From a checkpoint of a small transformer trained on Wikipedia.
Size: 6 heads of 128 (1 for keys and values), 97.9M parameters.
Architecture: RMSNorm before each block, no biases in attention or MLP, untied embeddings.
Training: 1066M tokens, 8133 steps.
MLP neurons of a small language model. Each row is named by its layer, matrix (down: output weights) and neuron, and shows model dimensions 80-207. Each number is 500 + 50 x the weight over its row's rms, rounded and kept within 0 to 999. Numbers have three digits each. A neuron's up and down rows have the sign that makes its largest values positive.
A block is one neuron, or neurons of one layer that tend to fire together. Before each block is what it responds to, as a language model described it from the Wikipedia text at the highest values.

Apostrophes, mostly the minute mark after goal times in football scorer lists (McKee 48', Gato 34'), also possessives like boys' and Andrew's.
L3.down508:372486485496441455539545477540462521511531544618553499557440498525501488481520484471456522507581509498429446587415536457489474553564517527522518408490525495590516495522557432526514517529549547494553558556585469535522470623363504500512465531417428566467513505554444468502541481549450505540579433484480450488461467456540501528479506497569494500606566618509450396569472520502488472543505
L3.down719:514520411542546387532508558431478354566484529455507451425493501510434489364486470522568457491476411419506519498479513458511522461570474395381490536481451468472492430468404527412468501449522469488433456527461500536459446532461419627480486499514525504530578445358452559521543498589513484556617464456397537594403447433491520476473403414479479463453531595564454495419481505488501503430490
L3.down779:480516451561558579600616415598561519483557482447419522546395504559484481478379468434555523462471507512519478530546433453519491631504610532541533589521487545482581513578516463545607496488546471471476452492446533467495528477388461499473442517433605522489435434494530456462500484460502520472511501433526507477491569592515523527471442652413498562500447469539418470401431572482485469521601
L3.down871:480447408528479527493431479384391528479491419530521560436509480505559473477508456443508481555442532485484502499524494565603486479614510516551405483562493528499554523542467500565476490571555558483422435571438512419518550512454388553487504565502511459443537406455427456491539570487436526577461544612530535562560508478487498588489571488498465434484496516560552541457504525476416539499491
L3.down1198:497521481600527432511433568473512446499620494507401487617443467577527545452544457547548479439447541390609532486557561484554520471531514538412579536508434525505434455540534504599525531476549499480525555448491464393522486547495487525432479404501369539431555440567541562500507466456555481580476459442442549420388480503575475556539472502491484579570484475518561510440489517481521514496630
L3.down1401:606463499436458513382505440453552552561548548428602526571408488462410482497461464395452590655528404459462444474509499593531553477467456442512471470483548507513469489579529508475497464456530536536538560468477412434584523523597542558518478538525471581561471549521531431486580482426569490514543557490499469508496427505532542464397429520492552456462529505503499517532414472371516492537561
L3.down1894:480587554538442476522548498504459543453499424626556430605500539473524474506532470563511529498450497383390571473484529559566504493516500507551556559515482490508484496452469445481484455486454362532554491453495446572516540519415528412551545532475429531436469478447441393476485493488493517532527553546469517494487452497540429591514509520511414474433506570408470387515637539552456460520545
L3.down1976:505490452503511443399504424485498546591489531537482549502515530568436508392549442448475555433422483545526502553439477607534531434500557468495416549538488496439474477569523602551471524439529497437487431429525546476615486504523430501502519438507474441519467498518570449525533544490410490546513564540530454565494518394560543492496450408536535471554516537499528511408463449479515502542512

Thousands separators and leading digit groups of multi-digit numbers in tables, mainly vote counts and attendance, e.g. 7,|672, 65,|568; weaker on commas and decimal points in prose.
L5.down100:461420466563495464500509578490436510484572536543459421455493541512512538444449457493564457467554679507420489589603438427402506485511528513453532497509499583493585538411418445518443540539418470393503496529547443487490517528521438515502440475480319502475530518556501480451456503538438524493508457558492485504434516485560500479537455551571501534583437460566460464512478541466502483432554
L5.down153:511498461515576526486554583368492526478532417532517541496531514547502557560487553530528554546453494638453528517484491421494501411424554506396464469466554473470410537523581489474461461491599539582465539432465541448473511579417512505461557457452477591425479531676573565537438561491458536506358518604487594359526529458569541481559489524530521445536493519606549411430548549486441496484468
L5.down289:568545493509582519478497490432518528486510518425557419469545439546501547509502519528434533542446467519501502475484490453494451430502464458529512466359487402503435489650455467447515475561538476482435525580484542509486431435563467499369540508447541514530494471537523473571491514529597437467637476555519454441513439524407565505568432558396519539472424550580557477478481512571456527478485
L5.down496:576441448554519516518539498460540527532465443505520610516486493527500568513496474501490477453504499519513430511498484526521398534409457445506514521531441438562520495427579509616413370482434536371505490519448523426487557438518476442444480538462516461516521410521563421512551550437523493500515506516498531572529552456463416416463605528579411471482497546556482419414409499434520391501434
L5.down558:464416599539558346446591493506546485415475448544505508527567480462475501555519460527436570487545548489555548458514520524538437561440535434558564500475492557477501504476515424527513542475497439502522562479553465502561428549561591552489438542478446462463468462469487518540582493500530611510569451586553521413523490503550521528530417526492595485543532488472490455509503442475528444492490
L5.down1099:410493435491491537494422565485455490495463485580583491474465517478480493526573494546402512535496454597548500467611475512493521535472537511457524457495498483508484494531505486494516541493537513508431506560482537544452509560467470524493518483538509442518541434576487518549600474501444434608535472427476508378594430544450517429568484600439533432528542459565454487560571535431561496451417
L5.down1160:485632506516471492432495519524491511505546458522536522419507560502426502454559567514506527461579406517503415418552500541510530556544495460456502403476545444543471470538503528474531556471637449469477477523423529389418503465439473464470532465491415471507547556494600512536508464439518518486491466515543460471469443474447511547388414534574440502470502502539533528413473522514422501353510
L5.down1585:457488562476524488439507500525545494557482476530511523539540504481411451486446546459488530477530456526518481496579541571497443421469464436546495463447502477530437558599488464466477633463598507512497464412441391496539443533500474508520443468458544480430484516558567559457420508471473524488457537500520500550449516488505583486502563492451543469510544556418550541568460557560412509507464

Table pipe or blank cell right after a summary row label such as Totals, Total votes, Turnout, just before the figure; also list commas and "and".
L3.down157:534542504541502490554561570503469499503446521595473403476472519502452549584478388466543558440550479577482405404521516613573528497505425496491474451521536603532546566431511523567480484500494555513539366443468479482432464527498576560473642475548422514539522488504460429480531518565560577494445433519501509408500513558467551498476518502513493500436412433554519522547516466563376561527509
L3.down573:482503589466541486525515470465437493435440460526529464478478478498470475507451473432437552489559449483521507621611515535362464560499499512579494427485498474528492530459545461553454515564506507551519495413493511454516445500484542503505421459557493551500396507621564494472437522532468564535510458524383500541516458457541419568473536617475445516473551476524498570486451431430481359499511
L3.down748:434510503497520476555439472467547524578525563544506485483498517443492472510550477514527483475419433401507465451583466527520561459424442513563468516521487516403550545546512489480527467469569501515521546493468638506482543552468542573475550506401460501447483484424521619548551490559504581561481549450487610540455388493516564531450550403503472504462464503417518506522482486548413395459424
L3.down842:499494465552436558413459488424443573546519409503538582579586486557581461534484565520489509479580488401493533537538520459505476508459551483533435556516437521435548408478473505527427485542498496466439544450506515434554410547519485503583554470486552521511485566480497493564502513484504432533537505505497408435380508496488529512494488514381511440563584477512550439533525509499438463447479
L3.down931:490582510463380516552472435525479558498437505473476551466471466507560508553450455523480501489493467589543511573559453567469439468458464534543474487491561484578592608526592499537513481490497481476451522529551452434445554519509513566578505511561443530506483515467521487461450543424539496566594454500426525470360604531521511501529476473525491510471480566568540486473509508517494465465506
L3.down1371:519570462527550488489485501469526387521435500586536512448542482487546576556488528588537480414440457520450488440453492507625435497493515502468513492487566420482581506509477501430499458380509467536505485530491458542531514527555491487557488449429522503442536423560536454522534507521516555545498450482493475426545396441537529508441499475424478459527487561531569502492442513508426482471516
L3.down1657:537519524444475547510524448499556410496471561505502491464470496522467468549601463551505501486506463546523465435503518517588541553471519475479524516547460544619471570401454410492523607510594476528563475567537430502466475425572533543406510450507427535530530597535534531432553476510462540624585429548493465456537470520455477475493478520526453506450457504439489561526577559447524518528507
L3.down1677:483481523575414442517480435434501465393501530550528515468554569537567466382467547374526587445473427468555513543495482569531453458521481436494503551551500448552560475457495428543533548587549452525526508589416514455435592506473434499517494490536426404479420519592552508470498539477570575481506504558430503497534573574494530517604432585491552571449418452470627496490487524492542460502529

Commas and colons inside numbers, such as thousands separators in counts (1,845; 99,616) and times (2:16, 5:54), plus some other commas.
L4.down39:452524367486467449493547481435544462529497508479459462531529556500518427467501469447530492591439572471452553412493527473525512525545500491486466445524462492458539551502491517590481569508549426533505473480469458519463525455429500568517586491447580578480538557482452483357507414496498528515545544475552449520516506470489567531466472488526450469418512412529432572465456457514429455457517

Fires on the apostrophe marking the minute after a scorer's number in football match reports, e.g. McDaid 23', Litmanen 79'; weakly on scattered time and measurement words.
L4.down312:624488464469482590543494487506583575475425587484440453440460477468537520487401635458415509438466490518500526512495533523500594464507472596579496496589525553528455518391487501347510508529534404510432538532485477450429478560564509579477487506615568478487575416433541468496578508466475504507497509432511500455560486439534403504462443440621585547497522557491520420575507536444461497493538